From a checkpoint of a small transformer trained on Wikipedia: MLP 2048 tanh GELU.
MLP neurons of a small language model. Each row is named by its layer, matrix (down: output weights) and neuron, and shows model dimensions 0-127. Each number is 128 + 24 x the weight over its row's rms, rounded and kept within 0 to 255. Numbers have three digits each.
A block is one neuron, or neurons of one layer that tend to fire together. Before each block is what it responds to, as a language model described it from the Wikipedia text at the highest values.

Description: Mostly "of" right after a quantity word such as one, some, most, several, or a number (one of the founders); also the separator after a number in tables, like 2019: and 25;.
L3.down352:126153115148136163130123116109127137141153135139112160111120119106142108153085136168120119112112085188144122124091097123086148101105145120157157107118120074097107115135131081118151139144145126147123147095121084139155140112106129120121107165170089144131106092145144146145144136137161142134139137153085092124093118159094099103086101111126108144121116174093158151137137122147161105151148

Description: The "0" after "2" in 2000s years, such as 2021 and 2010, and "of" or "with" following "As" at sentence start ("As of 2014", "As with").
L3.down231:152114137160108137116150139079091138145138160090116148162117119149127153147154102113141176171109133159137121129128124082129111147135125112140122149196144167096101152122108114098158133130143135129160101119146127100142184154114151127092124101128096092116147148115144145137118158174086155167135118141119135138158115164162101144144097135101094107127129137119134152140178170120121116131105

Description: The second digit "0" right after the leading "2" in four-digit years 2000–2029, in dates and tables, such as 2008, 2021, and 2014.
L9.down70:128117124115173155156135127125108106143130163138114155141107128168134117174080114117136136145148148175097129134147080101079148102068135137126139151132113134161091099110146160124077099120130127183138106178142082119123150149134136110113066132107123093134107137124146090156108132131105142129171128111070092124120118159152096112121140111127129090114141138196143109176111150086164143127138
L9.down544:155113125168104129099104082120155120148098205174177172161084153109124191097135106080161151136105113135130131118140131131134136090114092066119137113123133170114144102136116113095155132090098128126125146171147115075112134150174120109160113093125138133127150149120165148125185146122154108124126152137121100173158121133131140109147128149136132129127165129147119124150121165147153134122125
L9.down548:135153136186113091123124141129168107119127124183151162133155104148116130095109102123132162092164130146157125171155100135115137154123161111122187155139100165153159102140129148114116106125095132125122126131115087088137097113158124123125081145144118147149107109150106170090166193135129171120115125131156134141146153076141087124127072144095118136137138132114145120148095104124116141115099
L9.down597:182116104121134170107152130162123133133110109138093120154110119147135120092088129124140134158145126118138166150214114121124101128097161105103169076126121095099116152108107145123132165126096125123142138123123119126178132155109134137102129094172070136151099143138128097188134130117123155166120152160162167168100139134136128170133138125145125128108153149172136111116104130148125120136119
L9.down637:120132145122120125146148114150175095099109090156126121150092129144175091154157136115134148135122088140141133141132120126091121115151146134155143134102135164130134150158155119099162169139141111115159158128176131148136190128130131101133133093126122133120158137133140127112155162161091159138129113130146149127137130137164141121088169140145116146110135139140107104107131100161094099143133
L9.down774:127136124161085133131163147108148140145118143148138194081132153087165168124125142133136126122120113134149091134101122151106129120134115082127126148123146152180102165127126129177084120187145174161107100127147100124123144131101127151140106117125116137143119139122165112128125136171135153145148194184134127181141147169162104116115155132152140151132122165139146113126119176158131129079142
L9.down965:114146166153145087110153130115144112104097135164105133177133099162154103111145132154137167093130150118102116114151120150097154154120086106136130139093112155120138125107110126141135124127091151167139144190179090147165092141124136132140120121114134146150160119133156167104121131137091125153136099102181108183106166093153133113156183088099123141150109105167118132115106097154127151110155
L9.down1095:128126131131154146128180135082178116160127148155138122115101108134123128124123167137130131078162130165119114108132128097145107112114162131102094119147133112162144109143153095153125139092122148113152111162162134097113122107124144114096129125121126105143156103120164159100127179167117131127132099115132157113147183105153155133152145187141121134102115184123121114085142051133113117125116
L9.down1112:151128138154134089071154148151105116150142147163112144159109124133118111156136138134144125155125108133153157127127120149100137159111154135088141113092113135125171121128134144157129129075092108143167112116156167116160137161137152143128101132149095147120146078104101169134134127159109140127136185090113135195150126104101140184116119148123107137117163127157115104130125183143104122128143
L9.down1158:134117111151100089097137162160116094147123118121117149128126132143145131165104149142118173129103110136103174117146151113131095076134115146119099129144143146129142108156171121126113118140121173124125095124136105132140180149106122111109156154172145137088129124168097133191158164136135113178142089109128170131120196173103121109101141144158079132114134100108133106156155152143161149082143
L9.down1169:115151150125171156088146124126163133128138157106123163136183126114185148110125165141161148151153115142140129141163150136154153134135114183133138120147092135111145162140108126119096179109138121110146173117107174152168112140149123150159140098106147182115167108137162108124149147145102176120182137158137146108155109146176123095172142172110144090129160171112107173169150116168143096142108
L9.down1276:136189112087100116099162102149114108119130179155120086145144158110126125108099132113126121166111093174114153110127111135139149132097135123143103135122098098169146123127113110154122113139152139163141106103168162108097148165146106133125133107166168122128109110110162108103178151079160146146125158137120140102159149119136159146122145107157105090123142103144111121109146172170091112126151
L9.down1315:117162126124128112100182115158130110149153149137104088134123085133121169118135113152131109130181138102122144151170145091103139159127131140116114173168133075128101133123140119124128128087143140127150127128133101166140147120132130117156109128093161115134119154120114102130137120102136143180120167121112111146148161111106164104116118090170080147122111141092122118147134142119119157099157
L9.down1338:090181178168147075109147086165145147156125088161152125149140109149101132119134103162144147144117103140145122101163155125114137189110130165106146175110137103125148178157110142118140071093115135169150131148132105151114172120155143102166106163096179109112122166098125100110112122108105142139135146144118136144122147128096129120179116113180147144119121138157137116109149121146080149142123
L9.down1411:108093139133123112119131142145140098149155148102160164150132129122146180172115123136102097159069164171102155104119153112169103123164122123128121164179131095163125128094123134098096141131142138112120070151179093170092133145087107108172080091106111142134131142135155149095129138102117120125112127135152033122126116091129102078089165113172129123115108121134162139124101178165129147079130
L9.down1652:112124170130113082131158084135101129093140144114112099113108102131090133103137098142126153135148123122130136136168095110114109152156111096094125127134152114108087143084124141100108107080117129113109129129165174112131117092148041133137140155117121136114141161087113091104102132137104140151099142141119157127142125114120143115168122116147134089114124060150112131119182170123139140145103

Description: Digits, colons, primes, dashes, commas, or spaces inside numbers in tables and lists, just before the final digit, e.g. 14:48, 19(9)4, 50°29′.
L9.down240:163132140130126145138142169120115086127117093150163119121101125143138127116119122127121136122132095125137089163086144069103124115117112153087134115116110152141124139114109141136170117121093198126109106172124134120140182147126101134166085115112122131129078115104123153150115151151156106137123123117139104133137134113106131162123129134109072152103147110074146133103142084118119112133130
L9.down341:097140100158144139112145131123166110120125088106119154144089130141122157106124093117166154146115134117124086130144116124154154126129085131142119130137092154103164121161143109155193127120157121114113149134146151125127132163099123152134114109102159113111118144147157084133160157160142158125151146153122184114141083143142157142147142088146131125128109144152144115099143098145154152158132
L9.down391:082087141124131159158171160117092135102150103173139141129111115131144153121119091130110203077127144131119126098154123156089110134142133170105180117138139171177141191126132147189142123160143134161141105144107109174163095193163132123109117108150129134160128161132142100097132095121163173114143169154170098119149119130123118159118096164126133138163129120136099082094134117153106118143140
L9.down441:097131116128151142128141088135167146138125184171108140149116118164183120137135111108136126090080115128136141115103143145134135092099160152088151130130113110104121156113104121172118075123112135100173113138132135111159135156143138161085154156134094154109128143158082134142163173120133113153151146150129192122127140134129165115142164110130095108087165109120082148106111137122115088132145
L9.down896:188138109118144154142145154123130111109096152148145157111113130143123111125126136153114134127129173115146145117108159122138140125123102149089139129139125176077167106111116162124140109145145119132126131130127091144160121129105142135120107146121140171119068141119125095153120155163172151128088170151157129104178095136114108129151129143109115115142162114135111168078155150098172124159171
L9.down1133:142122132143158138144145155118167111141158126140135123141138133071163160100135135139107132091131101098133117161135126111114101111121115137111123133146142160102132113112113163133111176160151109126136130114139104118142168149114118126145180126103158142145101153147124144135176147111173149134146122155169117109118135128106130158136091123166083141122086089122155160132144122138119090105162
L9.down1161:134107150063157147110150163117200132130136139144084106118119125137163147161114131162100140146116161107151128138122152095063156118102150110154087091170173139136140128146104135164149148116099128131147103123137168161115116111141105157125126151122107141115130111139141136132122121128117119189124160136174082096118087154156099141117125144148103111129152135156160125089099118131085127140140
L9.down1280:112139142130146139094120113147156097119134135131134121092130157142107139130115114129102117111090126102151124128105129168161171168163123120128152114134155136090123140096161113120160163139127115100120140129157120109134146154157132120143131161095121099114147149109161136138104160105147145148088131099118000128124136141128143112129119139154109149119125163106139071103113131118108128139120
L9.down1305:101149114122081132091148130073088106134138086120142098178157151129110128126168086154104112102184123112090152126120180135123121121163103149107189131144139125146105170126117144140165137097112130140102107169108114123159115157114147117093109147102143106118130188128129143145103097152113117123185090132146167128124135126093139123169160158084116141089165136167179062140104137120107137153088
L9.down1309:158121107128122101104116106110156117125138133126184096085122119170112101125114098146145148125092104138126091083100154120160118144140132163151125091137138139137141105106083126118131109135162094130100126145098107127135148085106107116121107117134140117106143124154121101144168124134124153151105150097154165148126128153142170115154161054134072140158129144147120119148109166169169131143092
L9.down1344:102144139110148136100075143155113147099133125108130118119178124172133121167135117176142139135125125159117166142139101134166117127137099092134135122084187112145112117138128127148107155122140133067090116121119122152178143124113090120116145092122131121140093164150172127144124129127144132135161130118105145119127171123096153115142130113087129132100140105170129081154126106128141144136141
L9.down1378:112173100157156182096127063160133088136154094102145125125148130126121146158100103087115140084192150128150142139110135172106170145084096118114104145129148117124122097142122179103124128126133159138132128127111118123138132124132124110145132132087131107168126159138107139123140154122152143109112122153130142164088116121167138119105142122138157160103131150081150099110134163119132114139112
L9.down1430:109110130101123115132117148141106110114133151148136146149150112094143138129143150165138107135188150194153115143129117130108152124096101127138128130161155169156124133120158109147143144079123163105123137103141143133119152101123129127105122130139167149128142111146085174144139122144089138104163139136108135106156085109106183109133117151093140130111146134092100148097169129133124104109135
L9.down1575:128138168129160161101117129189170101134151147145142134126075135080139132166112164110105164138158158145162149110140094133110141149113114134088149169166139132139135150125155123150102149121153158132148130147148132147128153159124162108105113136155108122126149167117129134124156179074149131115161090116152148139115132131189154159148146142149097164121109142157109123139111143139106140137095
L9.down1607:111130155090124144121121128132153145155143160128120169121096147141140126122115116152096143165134086153159138127114160099094139098088108142154136151123124127119072131129133152167168099126087101104132104126103080143140173101111158086117174102164134149133093184118165127122121139136164124133113112102146105131164148151119154120117144149161098084144143130183120156100116125100146126121139
L9.down1827:187084160112169163174169063107108127189126113127144112149124129177111163169132101132140160124126109169068147141140176131103111152105081122074154153106127158103156115135153154118136105137151124145089150125111152117156098120170142172136140148100136125113142163152102088161174107130110140135097112156145105106093103138115133131139096119123148122138117152132116146129128119149128099153115

Description: Colons, and sometimes dashes or semicolons, that open an explanation or list announced earlier ("two factors:", "two levels:", "included:"), plus colons inside times (5:26, 2:57).
L2.down367:076072121130128107120110117145166154097125115111121097133141136109116153105121108113127136143123122132152131130164095084120144116146074174119146096113136139157138143144111126148125116146133120116150140133127084145136160132095140082135100172129109150174145148137138091171153082079134144161125052128134119096151101149097128115119132155097164107129128127167141153118126137120090083092130
L2.down368:151132149121141117098112101105145134103129113111178139114122120138107140140091195105110103102154126113111131146142118148125141135182157106110146164140173140124104110124129125127164138177108161156156164148108116099113123153098101159176142139128155140117094118105080131088130149120125130177147115117130126121132143086135141115099133185128101125094155152188148110150130111148112126098132
L2.down873:138131114090121124110135148150138123135162162156134191144138125159122133140133105121122098149131118068156159147141112172125103114121121163095088160136114149120165124115119122128134130126117111113121131092130105168120132168139131139129106115131175113118145112104128125118146118095129121135180147159121125104136131102093109133143062115163110132134117127137121113120149079120092168145086
L2.down1264:136146132097085155143079092157139133097119095127134097114119117130181129136098142125129151135119123082151094107121160143165143124070085094126122145127129158175115111112133148173133073130129140148141107054112145133159107143119130126103123098148168152135120125180112089121132113119137122106137142180120136134145147105098186155104109167115126098114158151104155148149150123104111137101120